From a checkpoint of a small transformer trained on Wikipedia.
Size: 8 layers, width 512, 6 heads of 128 (1 for keys and values), vocabulary 50257.
Architecture: LayerNorm before each block, tied embeddings, attention and MLP in parallel.
Training: 533M tokens, 8136 steps.
MLP neurons of a small language model. Each row is named by its layer, matrix (up: input weights) and neuron, and shows model dimensions 208-303. Each number is 128 + 24 x the weight over its row's rms, rounded and kept within 0 to 255.
Before each neuron's rows, "fires in" lists the words (lower case) most often at its 100 highest values on Wikipedia text that the model never trained on.

fires in: "it", "i", "s", "the", "my"
L3.up3737 [116  99 140 107  77 156 151 140 106 104 101 171 114 112  84 105 170 131 134 138 131 114  74 145 124 148 116 148 140 185 114 135 119 137 137 110 149  92  90 123 128  91 125  96 124  94 131 117 147 109 144 140 185 102 151 142 153 113 118 114 111 120 114 131 130 112 117 134  99 114 153 144 162 123  84 146 102 146  85 124  96  97  86 121 144 183 126 136 108 131 162 117 108 133 108 119]

fires in: "at", "of", "atatürk"
L3.up2148 [138 114 127 119 141 105 120 145 171 123 101 161 128 129 145  94 117 118 148 114 122 103 131 136 136  97 113 128 130 135 138 139  94 142 163 125 159  81 141 120 129 109 151 119 150  84 141  79 123 136 106 138 115 141 112 134 102 114 188 146 136  99 164 103 105  83  97  86 112 120 118 107 134 122  94 119 120 135  95 152 154 151 158 109 106 134  99 132 126 123  89 163 147 114 154  85]

fires in: "that", "of", "number", "which"
L3.up872 [133 175 137 126 151 136 130 119 152 119  96 119 125 142 102 141 120  98 139 128 142 143 132  94 151 163 144 163  96 165 101 157  90 124 163 138  95 113 164 127 104 130 145 110 143  84 116 155 140 137 109 160 150 104 161 112 127 120 155 125 130 106 144 138 123 155 154 125 127 132 115 108 122 167 141 112 106 155 115 195 114  96 133 137 135 139  83 107 134 111 130 120 137 111 119 185]

fires in: "was", "is", "has", "in", "years", "as"
L3.up659 [113 120 129  99 132 100 112 125 175 138 136 138  96 123 132 130 161 132 138 123 108 129 145 110 161 137 105 102 129 135 151  67 129 136 150 108 110 110 126 139 103 107 118  91 102 122  86 133 121 117  78 141 159 117 165 116 117 161 116 118  89 139 126  98 127  80 147 113 113  75 146 146 182 137 123 117 112 125 129 140 103 144 120 150 120 122 132 106 133  93 109 151 136 117 167 100]

fires in: "at", "for", "of"
L3.up560 [124 156  93 128 119 118 139 156 150  91 130  93 134 145 134 105 146 131 157 134 108 157 155 127  98 106 120 141 130 160 126 159  90 155 140 152 111 106 159  98  97 122 157 130 112 103 145 122 109  92 111 109 167 113  93 132  60 111 160 143 102  97  99 157 112 137 120 107 116 136 112 141 168 148 117 127  99 142 105 158  93  93 152  93 129 113 140 139 144 157  80 143  80  67 130  96]

fires in: "of", "for", "in"
L3.up3694 [ 73 119 162 120  95 111 118 176 116 112 144 108 138  96 146 109 164 108 108 150  67 105 158 104 137 152 116 137  90 117 163 133 137 123  98 136 112 144 157 108 153 103 142 158 135 114 130 150 189 133 103  97 133 116 125 171 104 130 136 145  85 115 116 152 139 151 169 148 131 144 106 104  89 152 110 125 104 114  85 118  88 171 106 105 146 118 118 106 177 120 124 121 138 117 137 152]

fires in: "of", "after", "7", "8", "by", "before"
L3.up476 [133 123 129 108 116 129 116 122 163  80 103  80 150 101 110 148 152  77 150 155 116 180 126 138 128 128 146 138 174 171 151 163 126  86 139 138 147 170 126 150 124 127 105 136 148 140 119  95 143 135 120 106 130  98 118 124 168 186 114 113 157 114 111 114 128 103 131 131 129 129 147 166 121 102  65 157 165 141 142 126  70 132 109 185 193 149 141 127 113 141 147 126 119 108 138 140]

fires in: "which", "who", "after", "whose"
L3.up976 [154 104 130 109 111 164 147 129 130  98 124 142  96 149 127 159 150 136 131 109 114 141 132 128 145 163 121 176 156 115 122 108 137 130 159 168 141 154 116 123 132  90  92 129 137 129 113 103 135 132 133 111 119 117 124 109  86 191 166  91 117  89 122 109 131 101 112 124 137 131 150 138 154 117  90 153 105 103 123 139 162 161 110 148 131 148 106 130 120 111 186 133 103 151 131 101]

fires in: "the", "won", "win"
L3.up86 [116 121 115 130  99 103 117 114 145 104 116  95  89 126 109 134 158 116 138 157 104 146 103 117 118 115 105 130 133 178 158 131 115 108 108 146 137  94 107 155  94  97 140 151 116 120 106 119 124  99 123 108 103 111 105 130 103  98 123 121 125 114 115 102 126 116 128 107 147 169 148  98 152 113  99  89 113 157 106 127 113 117 160  95 141 171 153 135 114 125 117 128 143 126 109 115]

fires in: "of", "for", "crowther", "should"
L3.up2700 [147 172 152  97 121  90 129 110 121 123 139 120 132 145 118  89 132  88  71  98 106 141 122  95 158 130 149  93 144 125 170 144 113 110 168 122  82 130 152 103  80 158  93 137 150  97  94 163 172 146 147 124 151 110 111 163 125 150 161 112 135 112 125 114 128  95 142 114 134 100 156 119 105 140  93  99 134 137  90  98  87 142  88 145 133  62  86 176 121  98 132 169 165 149 151 160]

fires in: "was", "became", "is", "then", "becoming", "being"
L3.up2223 [124 117 149 158 155  83 131 143 122 109  99 139 107 135 117 173 145  92 136 149 110 120 110  95 168 162  90 133 103 130 151 157  93 158 115  91 141 115 118  83 141 145 123  97 141 105 142 134 134 125 162 147 144 122 174  99  64 139 139  90 123 119 102 145 127  73  94 125 184  83 159 127 150 176 113 156 107 131  82 120  99 131  89 140 118 130 147 141 167 130 177 123 104 124 125 111]

fires in: "of", "between", "both", "these", "number"
L3.up899 [125 133 121 110 122 115 123 149 168  66 112 135 114 142 122  90 127  94 168 130 119 128 108 116 133 166 135 134 102 143 139 118 102 145 132 140 136 147 132 147 137 109  87 108 135 121 124 169  82 127 119 119 156 147 163 123 159 135 126 132  84  98 122 146 132 117 128  86 125 111 157 125 118 144 140 130 123 126 114 148  64 187 157 141 125  77 118 122 101 132 152 100 134 126 127 153]

fires in: "of", "both", "from", "between", "within"
L3.up3673 [112 129  68 120 118 110 176 173 158  88  85 153 131 121 130 140 150 143 133 141 138 124 128 107 115 111 119 119 115 124 111 116 108 142 163 165 117 129 130 140 140 125  71 125 135 148 124 103 138 121 103 159 179 119 197 125  68 115 107 149 145 106 164 162 142 121 109 111 158 137 131 149 181 131  77 142 121 125 123 146  73 150 117 178 152 159 137 122 140  92  90  99 134 111 109 139]